Weights of a small transformer language model: RMSNorm before each block.
MLP neurons of a small language model. Each row is named by its layer, matrix (up: input weights) and neuron, and shows model dimensions 16-79. Each number is 50 + 10 x the weight over its row's rms, rounded and kept within 0 to 99.
After each neuron's rows, "fires on" lists the tokens most often at its 100 highest values on Wikipedia text that the model never trained on.

L5.up611:32 61 74 50 47 55 50 35 43 49 39 51 41 54 55 66 48 53 26 61 62 40 49 43 52 59 49 52 48 55 58 54 58 50 59 62 58 43 56 39 40 41 61 55 52 54 44 65 37 55 57 58 60 54 49 56 36 47 74 62 44 52 70 58
fires on: "\n", "==", " ==", " ===", "d"

L5.up2039:42 32 47 55 62 52 77 52 40 35 56 41 38 39 61 67 47 44 52 48 50 43 52 62 41 47 63 54 55 50 48 41 50 37 55 65 56 35 51 61 66 36 47 57 57 48 47 54 64 49 43 23 68 50 48 43 46 62 46 51 46 55 45 26
fires on: " April", " July", " May", " August", " February", " December"

L5.up735:57 53 67 51 52 59 54 35 47 57 44 54 53 48 71 52 54 31 52 51 50 47 54 76 63 46 46 44 51 56 44 59 49 48 65 58 34 31 33 51 43 31 43 45 58 39 46 51 55 47 55 46 34 46 31 43 45 51 70 37 48 52 51 53
fires on: "th", " the", "C", "'", " County", "0"

L5.up1001:42 39 55 62 44 52 53 47 42 57 49 57 67 36 38 62 46 52 52 51 40 45 53 63 56 51 64 40 49 53 47 67 38 36 47 45 49 38 51 55 41 61 47 51 54 59 49 50 49 58 38 38 39 66 31 38 53 49 47 43 63 61 47 53
fires on: "2", "1", "0", "7", "5", "3"

L5.up2594:48 47 44 48 48 52 53 55 38 51 34 40 60 54 43 50 47 55 51 39 44 43 50 49 56 46 51 42 51 51 54 61 50 20 53 59 48 47 44 53 54 50 41 56 60 65 50 43 63 40 58 45 56 47 38 54 56 51 41 47 59 48 50 53
fires on: "1", "2", "c", " but", "ed", "o"

L5.up427:35 51 48 51 55 59 44 39 47 55 42 55 39 56 51 53 48 26 60 47 49 50 31 67 49 52 45 54 36 33 61 66 67 52 55 54 59 41 26 56 40 51 40 52 42 46 53 47 67 68 56 66 55 40 43 45 38 66 45 39 50 38 44 68
fires on: "9", "–", "0", "ma", "pa", "op"

L5.up1971:56 45 48 46 51 47 62 61 47 47 41 46 52 58 59 50 65 34 62 40 44 63 41 58 50 31 43 58 66 58 42 54 55 58 61 60 58 41 41 44 67 47 44 41 62 62 47 47 52 53 39 66 51 53 47 56 51 49 45 59 46 63 56 58
fires on: "\n", "0"

L5.up1224:64 60 41 54 48 52 61 57 37 44 48 48 38 53 57 57 25 59 44 54 53 48 47 52 51 41 54 44 65 44 36 48 47 48 38 42 45 53 28 58 61 50 56 45 52 39 50 55 49 55 32 72 71 50 33 52 51 47 71 61 60 42 48 35
fires on: "3", "4", "1", "2"

L5.up2922:48 60 47 48 69 60 45 67 50 39 39 50 44 45 43 41 39 56 43 35 59 39 47 34 68 52 47 53 33 51 57 44 60 42 61 55 38 39 56 64 47 40 59 59 84 41 32 48 62 32 41 50 42 38 49 55 50 56 43 60 33 53 41 37
fires on: "."

L5.up326:63 36 55 44 53 51 50 45 35 36 42 50 48 61 59 43 40 48 50 57 43 53 37 37 27 36 44 54 47 47 37 56 45 62 47 61 47 26 53 65 47 48 46 44 51 78 42 55 65 35 47 41 58 48 48 58 53 18 38 54 63 40 57 46
fires on: " |", " the", " US", " were", "-", " di"

L5.up76:35 45 57 59 44 55 40 55 44 59 41 51 56 48 48 50 55 34 65 43 49 52 69 73 47 61 45 53 46 63 53 49 50 25 47 67 50 46 33 60 47 34 53 44 56 65 49 45 39 51 54 27 47 52 48 43 46 36 40 56 57 47 49 35
fires on: "s", "'", "do", "1", "y"

L5.up1265:35 52 57 38 61 48 68 61 30 50 49 53 58 44 57 49 47 56 49 26 56 48 60 54 46 47 56 49 31 51 61 42 45 43 56 62 37 30 44 54 24 48 59 51 41 60 38 50 55 36 25 17 53 52 40 58 52 60 34 49 57 50 67 29
fires on: "\n", "2", "9", "0", "8", " January"

L5.up1316:63 47 36 56 51 54 52 66 77 43 53 52 56 53 44 47 42 45 47 45 61 40 50 43 48 41 49 52 43 35 57 43 61 44 43 52 43 49 35 54 59 59 44 61 70 47 46 71 56 39 55 75 41 37 38 51 47 56 70 69 54 57 41 37
fires on: "4", "3", " and", "2", "vo", "5"

L5.up3070:43 66 49 49 55 54 53 61 52 41 51 49 34 54 67 60 37 57 48 54 39 42 59 46 41 50 38 47 22 55 58 48 51 45 59 53 24 25 50 66 58 53 31 49 63 57 44 54 51 48 50 42 59 41 41 45 40 61 37 42 45 50 58 55
fires on: "==", " ==", "\n", " ", ":"

L5.up103:67 41 52 48 32 44 38 50 46 37 54 43 53 40 48 68 65 35 54 48 50 62 71 49 57 46 49 54 54 45 50 54 35 35 55 55 59 47 41 57 45 44 61 50 70 54 42 55 65 36 38 48 19 48 46 48 27 40 49 38 47 52 43 55
fires on: "\n", " of"

L5.up1378:42 63 58 51 57 65 65 49 37 47 56 49 36 34 61 53 50 43 41 60 41 32 44 58 37 55 65 58 46 60 62 51 61 35 46 73 53 37 58 52 54 41 36 62 64 42 37 53 44 41 31 47 49 56 42 38 58 52 45 44 36 55 36 42
fires on: "==", "\n", " ==", ")", "==="

L5.up273:51 57 56 39 80 59 54 62 39 36 45 52 53 47 30 54 44 52 64 52 57 58 64 51 51 63 56 43 54 57 62 58 48 52 37 43 50 41 50 51 28 45 60 42 45 59 49 34 46 52 24 47 55 37 47 46 31 65 39 58 48 62 45 37
fires on: " ", " de", "]}"

L5.up159:43 48 46 53 43 55 42 50 55 51 59 43 38 56 56 51 40 42 52 55 22 49 60 53 36 55 54 41 35 50 47 57 43 51 40 51 43 46 48 53 43 35 55 56 48 38 61 44 63 40 51 52 49 43 37 64 45 46 45 38 39 53 66 58
fires on: "2", "1", " ", "9", "0", "–"

L5.up62:44 52 60 47 62 54 44 53 50 57 38 31 47 42 68 57 54 46 48 30 63 40 59 71 59 40 57 61 44 51 71 52 61 49 44 47 42 37 52 44 52 45 51 60 48 38 47 56 59 66 63 59 69 26 53 60 49 49 67 21 67 52 51 57
fires on: "2", "1", "w", " at", "3", " of"

L5.up163:48 52 60 44 55 61 38 53 38 52 51 46 58 43 60 61 50 43 50 46 42 31 58 54 57 47 57 46 47 24 31 59 41 46 50 51 46 42 36 55 45 63 50 61 49 51 54 58 43 31 57 55 40 52 52 50 50 28 58 50 39 29 62 47
fires on: ",", " the", " to", "ho"

L5.up1355:55 74 37 49 41 52 50 46 46 35 51 44 38 57 32 57 54 63 69 58 38 44 49 61 33 52 36 47 54 45 43 62 50 47 64 41 52 40 58 52 48 43 60 47 58 51 60 52 64 33 53 46 65 48 35 44 47 56 50 42 46 47 45 60
fires on: "'", " to", " and", " It", "ing", "me"

L5.up890:55 68 50 51 58 45 38 53 50 37 38 29 39 59 48 42 58 53 43 40 27 45 47 49 44 56 62 57 33 50 67 52 42 49 61 75 47 37 49 48 67 42 72 33 42 53 44 57 55 62 55 43 47 59 54 50 48 52 48 51 51 55 39 50
fires on: " and", " of", "\n", "-", "pa", "e"

L5.up2325:49 48 56 52 39 55 51 57 43 51 52 62 44 52 60 63 40 59 56 47 39 52 64 58 54 26 55 47 53 38 46 44 40 47 41 49 40 48 42 48 37 42 61 46 44 42 44 41 41 69 40 52 39 50 32 44 41 57 61 57 66 49 58 38
fires on: " February", " January", " December", "9", "s", " November"

L5.up101:52 52 43 29 52 58 55 54 50 50 48 39 63 47 43 36 49 60 32 30 43 39 60 49 46 36 44 56 39 53 34 62 68 32 58 61 47 23 52 56 44 44 57 45 55 42 46 53 64 34 48 44 38 43 47 56 47 47 67 43 37 55 57 47
fires on: ",", " |", "\n"

L5.up657:53 55 35 51 64 56 46 58 59 39 43 64 48 49 61 36 53 50 55 38 49 62 64 59 38 40 58 63 45 64 42 56 55 44 49 37 51 43 36 46 40 36 74 44 56 72 42 57 31 38 35 65 56 53 32 79 48 56 70 54 62 38 64 47
fires on: " from", " to", "'", " of", "ed", "d"

L5.up983:46 40 52 45 71 65 28 66 51 52 26 31 52 54 54 51 56 44 57 39 55 41 60 46 54 52 56 50 40 39 57 43 56 52 60 46 50 48 34 50 49 46 59 54 53 45 43 61 51 44 38 63 49 45 51 62 48 42 68 38 60 64 57 41
fires on: ",", " of"

L5.up2907:54 57 56 60 45 55 48 66 37 39 59 53 53 40 65 59 53 46 43 56 54 31 44 42 39 55 32 59 51 40 61 56 46 44 58 49 48 53 45 65 52 59 47 69 51 46 58 45 45 48 55 45 32 55 38 62 36 62 49 68 57 52 58 52
fires on: " the", " a", "t", "s", " an"

L5.up3102:49 30 57 50 61 62 47 52 34 50 53 41 50 33 49 51 62 43 39 46 56 42 43 64 57 62 66 32 48 47 40 70 38 49 67 45 59 48 37 56 46 36 64 60 55 59 48 53 51 28 35 54 46 46 31 44 47 50 37 54 51 78 35 33
fires on: "\n", "0", "7", "1", "8", "|"

L5.up168:51 56 51 44 63 58 54 52 53 60 62 43 47 51 57 54 38 44 55 53 56 51 48 42 47 40 60 46 56 45 40 45 61 38 50 53 58 29 43 57 41 39 52 57 54 36 50 60 62 57 35 44 61 39 54 36 59 53 42 57 62 45 36 38
fires on: " |", "\n", " the", ";", "|", ":"

L5.up781:52 45 64 45 74 64 60 55 30 36 42 50 63 36 49 53 45 35 46 45 37 40 66 45 52 70 39 60 42 48 46 32 54 32 51 43 46 31 49 54 60 38 47 74 57 57 50 40 55 20 33 48 63 38 35 45 43 42 50 56 57 74 35 60
fires on: ":", "N", " |", " on", " in"

L5.up1087:45 51 51 53 53 45 54 59 57 36 41 42 50 53 43 62 54 41 44 37 42 41 55 45 62 55 49 67 44 43 57 55 46 48 51 53 56 54 44 65 46 55 59 45 46 53 53 44 45 31 63 52 49 55 41 38 38 57 42 66 54 50 49 50
fires on: "s", "es", ".", "las", "a", "\n"

L5.up3067:56 59 58 48 59 48 44 62 47 52 49 48 41 49 77 60 51 38 34 45 31 43 66 49 45 40 41 43 48 36 63 46 52 39 62 47 53 44 48 59 57 49 45 47 53 45 53 52 61 58 32 34 46 51 38 46 60 37 47 55 59 50 53 38
fires on: "1", ",", "|", " to", " |", " "

L5.up2736:38 57 71 51 59 45 58 53 47 47 56 63 57 61 52 71 37 62 45 41 34 43 66 65 66 54 47 65 39 52 37 34 72 49 52 64 55 24 35 57 25 60 37 48 64 61 41 49 55 31 54 45 59 39 43 42 48 53 44 57 54 53 66 51
fires on: " ", "2", ",", "cr", "bu", " May"

L5.up1446:36 53 49 61 39 48 56 58 57 49 48 50 69 61 58 50 52 44 44 36 44 34 42 71 37 51 46 50 59 51 40 53 46 48 67 50 40 46 35 56 45 65 52 51 52 44 59 51 47 57 54 47 50 32 58 48 41 49 51 48 54 53 49 51
fires on: " ", "y", " of"

L5.up2698:46 55 75 30 54 50 44 58 44 51 39 49 42 43 48 49 46 56 61 36 47 45 49 42 43 48 51 60 31 49 41 48 64 54 70 53 44 37 54 49 47 45 46 43 43 43 44 80 32 62 47 46 49 53 59 45 51 40 58 44 42 39 55 62
fires on: "1", " K", " D", " T", ".", ","

L5.up2571:76 63 57 53 49 62 44 54 43 38 35 58 38 53 48 53 53 48 57 46 60 67 48 67 22 56 62 54 53 58 37 69 57 48 54 58 51 40 55 48 59 59 64 49 47 65 44 65 56 36 52 39 44 51 43 53 52 55 44 70 54 39 52 35
fires on: " to", " It", "'", " there", "It", "n"

L5.up2373:48 62 46 44 50 49 61 47 61 64 41 56 59 44 58 51 54 49 49 59 59 53 52 84 56 51 17 40 36 55 19 50 58 39 79 47 45 55 49 78 58 52 53 56 59 64 43 60 57 49 57 36 46 37 45 56 47 49 58 53 49 45 44 62
fires on: ".", " as", ").", " As"

L5.up1175:47 41 54 64 48 46 59 43 43 49 57 57 65 39 44 39 63 49 60 52 27 47 53 44 55 57 44 47 50 62 43 52 77 29 65 43 44 50 49 69 54 38 46 54 50 69 52 54 47 37 62 31 53 44 40 47 29 53 36 62 67 47 58 65
fires on: " ", "2", "0", " in", "1", " on"

L5.up3147:44 65 43 45 57 48 50 39 62 50 45 62 44 29 48 47 52 39 56 55 47 46 43 59 31 67 44 42 24 42 43 40 54 50 39 55 61 27 48 55 41 43 55 55 44 72 34 30 63 48 63 52 57 48 50 45 36 35 50 49 47 56 47 56
fires on: " a", " the", " his", " and", "9"

L5.up3129:53 45 54 59 76 51 49 56 33 56 45 68 59 43 39 66 43 49 48 34 31 55 51 39 55 29 51 68 44 42 57 49 40 34 66 50 69 51 45 44 43 45 55 63 52 57 57 50 56 35 56 38 48 58 41 55 22 32 38 46 50 36 47 72
fires on: "n", "o", " N", "e", "s", " the"

L5.up2778:39 27 53 47 51 59 69 59 58 54 41 52 64 52 34 46 46 51 43 51 46 50 56 56 56 48 78 37 56 42 45 72 62 31 38 64 59 40 46 42 57 68 55 52 69 59 39 52 50 43 59 74 38 55 37 54 37 49 52 28 44 46 33 49
fires on: "0", "1", " most", " some", " such", " |"

L5.up1425:54 50 46 48 53 36 45 44 25 48 60 36 38 54 49 46 47 57 48 45 48 40 75 52 43 38 53 54 52 51 58 56 49 53 48 59 30 40 51 52 32 43 56 41 45 50 56 49 52 52 43 57 47 43 60 42 46 54 56 47 55 56 50 48
fires on: " |", "\n", ",", "'", ";", " de"

L5.up2568:57 62 54 60 39 48 41 61 55 48 48 33 32 40 48 70 43 39 56 49 50 53 48 46 43 26 34 60 63 39 38 54 55 43 47 61 57 48 71 46 53 57 48 55 46 50 49 73 56 42 71 41 43 36 48 48 56 72 50 71 57 38 49 52
fires on: "s", "'", " |"

L5.up2333:31 55 59 39 47 46 42 58 50 50 48 51 69 68 61 82 51 43 51 50 47 47 58 52 51 44 31 38 34 47 33 46 47 40 45 59 57 42 36 54 60 31 47 52 48 53 44 39 73 44 48 32 59 46 46 48 49 49 54 40 47 64 35 45
fires on: "\n", " ", "t", " and", " the"

L5.up2412:49 47 42 45 62 54 67 39 53 60 45 41 31 23 51 64 40 57 61 39 56 64 47 60 51 43 55 70 56 35 66 50 50 53 60 54 60 37 53 63 39 53 57 43 57 59 39 47 60 41 60 43 46 40 47 57 39 45 55 44 46 47 33 55
fires on: "s", "ly", "d", " En", "e", " a"

L5.up1512:40 58 45 53 55 43 50 57 45 45 55 58 43 36 32 54 51 51 42 43 49 58 45 48 52 40 47 49 41 40 32 53 61 54 52 44 44 32 47 53 34 48 62 63 55 42 54 47 69 50 55 52 44 47 46 25 75 48 54 46 61 57 31 67
fires on: "0", "9", "1", "re", ":", "3"

L5.up2918:42 37 56 54 73 50 45 52 40 48 43 62 56 57 55 69 37 58 27 40 51 61 60 43 46 38 63 58 31 45 57 40 65 35 64 53 38 53 36 38 70 52 51 50 63 35 57 46 55 39 41 55 36 34 59 37 35 50 55 57 42 58 59 47
fires on: ",", " de"

L5.up3101:55 47 50 53 53 45 43 55 38 52 56 51 37 32 45 46 53 44 45 54 49 54 28 50 58 50 49 71 42 55 63 44 48 45 54 57 38 39 59 43 55 54 64 68 57 37 38 55 44 39 48 49 43 36 49 65 42 49 47 48 53 45 58 28
fires on: "th", "st", "t", " second", " a"

L5.up2766:38 58 43 49 54 38 42 42 22 31 60 48 56 56 45 45 44 42 57 58 33 46 54 47 42 45 54 59 46 35 55 43 53 49 59 55 47 49 45 32 22 59 45 49 75 46 46 56 52 48 34 63 35 44 32 53 32 55 57 64 46 54 55 36
fires on: " of", " by", " was", "be", " for"

L5.up2360:52 58 50 57 58 48 48 57 40 52 48 57 55 39 47 45 46 43 50 53 27 55 51 49 60 47 62 71 45 48 55 47 63 44 75 68 38 55 40 53 71 51 32 55 62 64 38 34 66 50 38 44 48 44 40 47 50 58 54 37 49 53 46 55
fires on: "–", "0", "l", "1", "-"

L5.up1777:45 50 49 55 28 56 58 50 20 58 25 50 56 40 48 48 51 36 53 40 52 43 59 57 50 41 45 44 54 44 59 64 55 49 50 55 40 56 44 45 41 41 34 54 41 33 35 48 48 55 56 41 23 58 38 59 34 49 37 45 52 42 53 39
fires on: " ", "0", "–"

L5.up2106:51 57 43 54 52 43 37 62 45 20 48 41 35 32 40 44 47 57 58 53 44 36 77 45 48 41 40 54 42 48 50 61 50 29 51 53 44 45 47 59 40 63 59 39 45 53 34 61 72 48 57 45 47 46 41 82 30 56 49 52 61 50 54 55
fires on: "'", ",", " and"

L5.up1375:46 34 44 44 64 72 62 57 50 50 34 47 51 50 57 56 38 60 57 45 54 40 42 46 41 55 50 58 49 56 50 51 57 35 32 40 41 31 36 53 57 44 35 50 53 64 40 46 44 62 26 35 48 40 30 55 42 56 45 55 63 67 55 42
fires on: " \"", " (", " of", "|", "2", "d"

L5.up3028:47 49 39 41 45 65 40 59 44 47 35 48 39 58 66 44 57 46 33 32 45 53 48 48 59 45 68 58 38 54 65 46 50 49 53 61 42 35 53 64 52 45 45 62 48 42 34 60 50 58 53 60 45 31 55 69 36 50 58 38 66 58 39 41
fires on: " a", " of", " played", " to", " served", " at"

L5.up1778:77 61 45 49 65 49 61 50 45 40 50 51 58 41 55 67 45 40 55 30 45 55 56 55 55 31 46 48 38 41 44 59 52 62 70 47 52 34 47 56 50 50 59 38 57 47 59 45 57 31 50 45 31 45 36 59 53 58 54 41 49 36 46 31
fires on: " the", "s", " which", "'", "er", "se"

L5.up1587:50 50 68 39 63 52 48 56 51 54 49 53 79 34 66 35 52 42 58 53 49 39 54 51 62 40 47 48 27 40 38 32 59 30 47 46 57 37 32 53 50 45 57 49 56 48 44 54 49 51 47 48 48 63 60 49 63 60 63 52 53 38 55 43
fires on: " to", " and", "–", " the", " f", ","

L5.up40:42 68 54 49 51 67 57 44 49 53 29 45 53 27 49 50 40 49 45 25 36 36 39 46 60 61 63 39 45 55 50 59 58 34 56 52 28 39 51 68 52 42 53 52 58 40 40 58 57 56 46 46 41 43 46 40 30 49 48 48 48 29 44 47
fires on: ".", "-"

L5.up1643:59 49 42 62 61 44 60 51 56 45 56 30 56 69 41 63 51 44 33 50 36 46 46 51 54 44 44 53 39 49 47 60 48 44 61 46 54 38 44 49 53 55 54 46 51 52 38 58 47 49 62 65 58 64 50 54 46 52 31 51 52 55 50 64
fires on: "1", "s", "t", " A", "a", "z"

L5.up934:45 37 66 41 46 60 47 61 51 56 50 45 45 57 69 59 35 33 45 46 36 54 57 52 42 48 56 54 57 55 39 62 51 44 36 55 42 50 42 54 52 37 58 50 72 37 55 50 67 52 36 35 60 44 45 51 53 27 63 52 83 49 46 43
fires on: "|", "t", ".", " P", " not", "\n"

L5.up2329:40 58 61 61 55 56 56 73 42 36 67 39 51 44 53 63 41 38 62 42 47 41 35 55 62 40 53 70 45 57 40 49 60 26 51 64 56 51 34 61 59 56 54 41 46 54 46 70 25 56 39 42 54 59 53 36 43 45 49 55 32 55 64 36
fires on: " |", " –", " José", " April", " July", " May"

L5.up1267:49 55 51 33 51 61 52 48 44 50 53 40 34 33 30 65 43 51 36 54 63 49 52 78 49 38 60 51 47 53 32 48 53 41 38 52 46 36 57 45 54 50 39 64 63 59 30 64 44 43 40 49 43 38 47 35 43 66 47 57 71 49 61 34
fires on: " \"", "'", " de", " would"

L5.up996:54 67 63 56 46 50 57 57 53 49 44 43 36 53 61 54 57 47 49 62 52 63 57 53 57 47 51 54 41 56 61 43 57 35 62 63 53 52 47 51 49 44 44 61 60 75 51 43 61 49 36 43 49 35 53 62 44 67 68 45 71 47 58 35
fires on: " ", "\n", " pre"

L5.up1684:31 42 47 60 36 58 69 27 62 61 53 50 61 64 65 48 46 34 50 38 59 62 45 70 53 44 44 53 50 24 54 55 47 61 34 61 43 39 53 63 59 44 44 65 58 56 37 39 52 46 53 61 51 50 56 55 47 35 39 41 59 68 42 59
fires on: "0", "1", "9", "2"

L5.up1084:49 52 57 52 53 64 34 61 37 46 37 49 33 42 44 58 45 25 58 49 52 46 57 58 60 45 52 47 48 56 58 52 64 42 64 45 56 39 53 76 44 60 48 60 60 58 33 43 55 42 59 47 37 55 49 67 36 42 46 50 43 46 47 63
fires on: ".", ")."

L5.up500:48 57 50 42 45 34 54 31 50 58 46 44 43 48 45 72 49 50 48 38 50 51 66 53 53 46 48 39 53 52 55 44 46 43 55 50 53 26 42 55 47 46 58 71 60 56 45 47 55 30 43 39 43 42 41 52 31 41 52 47 64 25 52 43
fires on: " (", "==", "\n", " ", " in"

L5.up2466:46 62 45 45 65 58 56 42 31 46 62 50 52 39 51 49 54 32 35 65 45 46 54 31 50 52 60 46 45 51 42 57 56 48 75 49 51 39 32 45 45 50 54 73 67 53 25 39 69 56 41 35 64 42 45 54 45 57 52 69 62 43 48 55
fires on: "1", "'", "9", "ic", "circ"

L5.up1724:48 71 58 45 44 72 52 55 49 49 49 50 66 32 48 49 50 35 64 56 54 63 65 52 58 46 46 54 53 50 36 55 36 32 57 34 54 24 40 40 60 47 63 50 61 79 43 52 61 50 57 48 39 57 54 39 49 54 60 60 54 45 66 70
fires on: " |", " and", "-", " of", "%"

L5.up263:43 47 56 48 50 46 35 49 49 38 48 30 64 63 59 46 49 49 50 40 23 61 54 49 59 48 52 57 54 51 53 44 57 33 56 56 36 41 49 69 54 33 41 53 46 48 60 51 46 52 46 56 72 48 41 39 34 43 30 55 54 59 56 48
fires on: "t", "g", " in", "9", "1", " of"

L5.up2432:50 63 73 49 50 57 54 59 55 49 45 44 47 32 47 55 50 42 44 53 47 72 58 46 65 38 67 62 54 46 49 33 66 50 41 61 54 50 46 66 48 58 45 53 32 57 44 57 42 52 46 58 51 44 30 57 59 46 54 45 57 44 47 32
fires on: "\n", "–", " Date", " date", "7"

L5.up2681:59 39 59 53 44 50 68 50 52 34 46 63 34 40 64 42 45 57 58 60 66 42 33 55 61 54 50 42 61 43 42 65 50 41 55 55 53 39 56 57 40 59 62 67 71 45 62 77 65 44 52 53 68 42 45 30 75 60 28 56 50 61 63 34
fires on: " ", "3", "1", "4", "7"

L5.up2370:44 43 51 56 43 50 41 49 32 42 36 51 41 42 56 42 31 37 57 42 55 61 68 52 47 44 56 54 45 28 54 36 65 45 70 57 41 51 48 59 53 43 42 54 53 44 35 60 53 58 49 49 66 42 39 68 38 56 44 55 55 62 53 44
fires on: "'", "ator"

L5.up859:47 56 53 50 62 40 54 44 49 44 57 31 42 51 49 60 34 43 58 40 57 44 50 68 36 45 37 42 28 26 36 56 46 63 53 43 62 43 52 47 33 54 47 50 39 42 57 71 48 52 61 56 61 44 47 55 37 60 27 48 40 55 50 51
fires on: "0", "1", " and", " there", "2", "9"

L5.up288:41 69 41 45 48 51 53 42 56 55 48 35 56 50 54 38 53 62 49 42 48 55 54 40 59 35 40 63 45 52 34 53 49 64 69 34 48 43 45 35 48 44 57 56 22 59 36 53 67 60 56 42 44 39 43 41 54 39 54 49 54 55 51 45
fires on: " the", " |", "s", "1"

L5.up1068:62 48 56 45 66 61 43 58 46 46 50 47 53 48 49 68 23 45 35 44 42 56 45 62 44 44 60 46 39 49 30 43 38 33 58 46 47 26 50 47 49 49 53 58 69 55 40 56 59 40 46 41 31 63 40 48 34 39 65 59 54 71 61 55
fires on: " the", " which", " that", " to", " main", "-"

L5.up1549:55 39 45 42 55 51 51 54 52 48 58 43 64 67 68 58 52 55 44 51 44 53 52 51 36 54 57 38 48 42 65 55 67 43 53 63 42 47 42 47 57 35 40 49 69 53 45 37 49 37 43 37 44 24 47 50 35 41 57 55 62 57 36 48
fires on: "0", "1", "8", "–", "-"

L5.up2330:51 57 41 41 53 46 44 53 45 42 47 22 56 53 56 43 51 45 48 49 57 37 39 45 68 39 36 50 54 47 57 50 48 49 47 57 42 43 56 44 57 50 56 44 56 55 51 71 51 68 67 58 45 57 44 54 48 39 54 42 45 35 50 50
fires on: " the", "\n", " ", " a", " and"

L5.up3162:63 54 38 42 49 48 78 65 63 36 44 47 49 40 45 77 46 46 44 48 53 42 47 57 52 52 44 41 58 45 42 60 51 55 41 51 43 37 54 56 51 53 58 72 69 42 51 49 43 40 50 60 49 46 32 50 50 42 49 48 58 61 47 33
fires on: "3", "4", "2", "}", " the", " |"

L5.up1560:43 43 38 60 47 39 66 42 49 51 36 53 43 49 63 60 56 58 54 57 36 49 41 51 31 52 39 45 47 51 44 52 52 35 58 47 40 44 52 55 34 58 39 36 54 68 52 49 63 41 39 33 38 52 48 41 45 53 42 52 54 37 34 29
fires on: " (", " ", "2", "1"

L5.up1514:49 70 40 47 47 45 52 41 36 43 33 47 54 39 50 49 45 63 53 47 60 45 50 64 42 39 58 51 58 31 48 56 40 61 53 56 49 40 60 42 61 48 47 66 49 43 42 62 63 54 36 49 46 43 34 60 44 46 52 65 60 56 41 45
fires on: " by", "s", " |", "==="

L5.up2483:33 63 60 45 56 37 59 39 75 67 52 48 56 52 57 55 25 54 41 32 51 57 60 53 52 39 50 48 54 25 47 42 60 52 34 59 38 46 45 63 41 37 48 44 40 52 49 42 54 56 55 64 63 49 46 56 48 42 24 53 59 59 34 36
fires on: "s", "7", "cor", "the", "–", "la"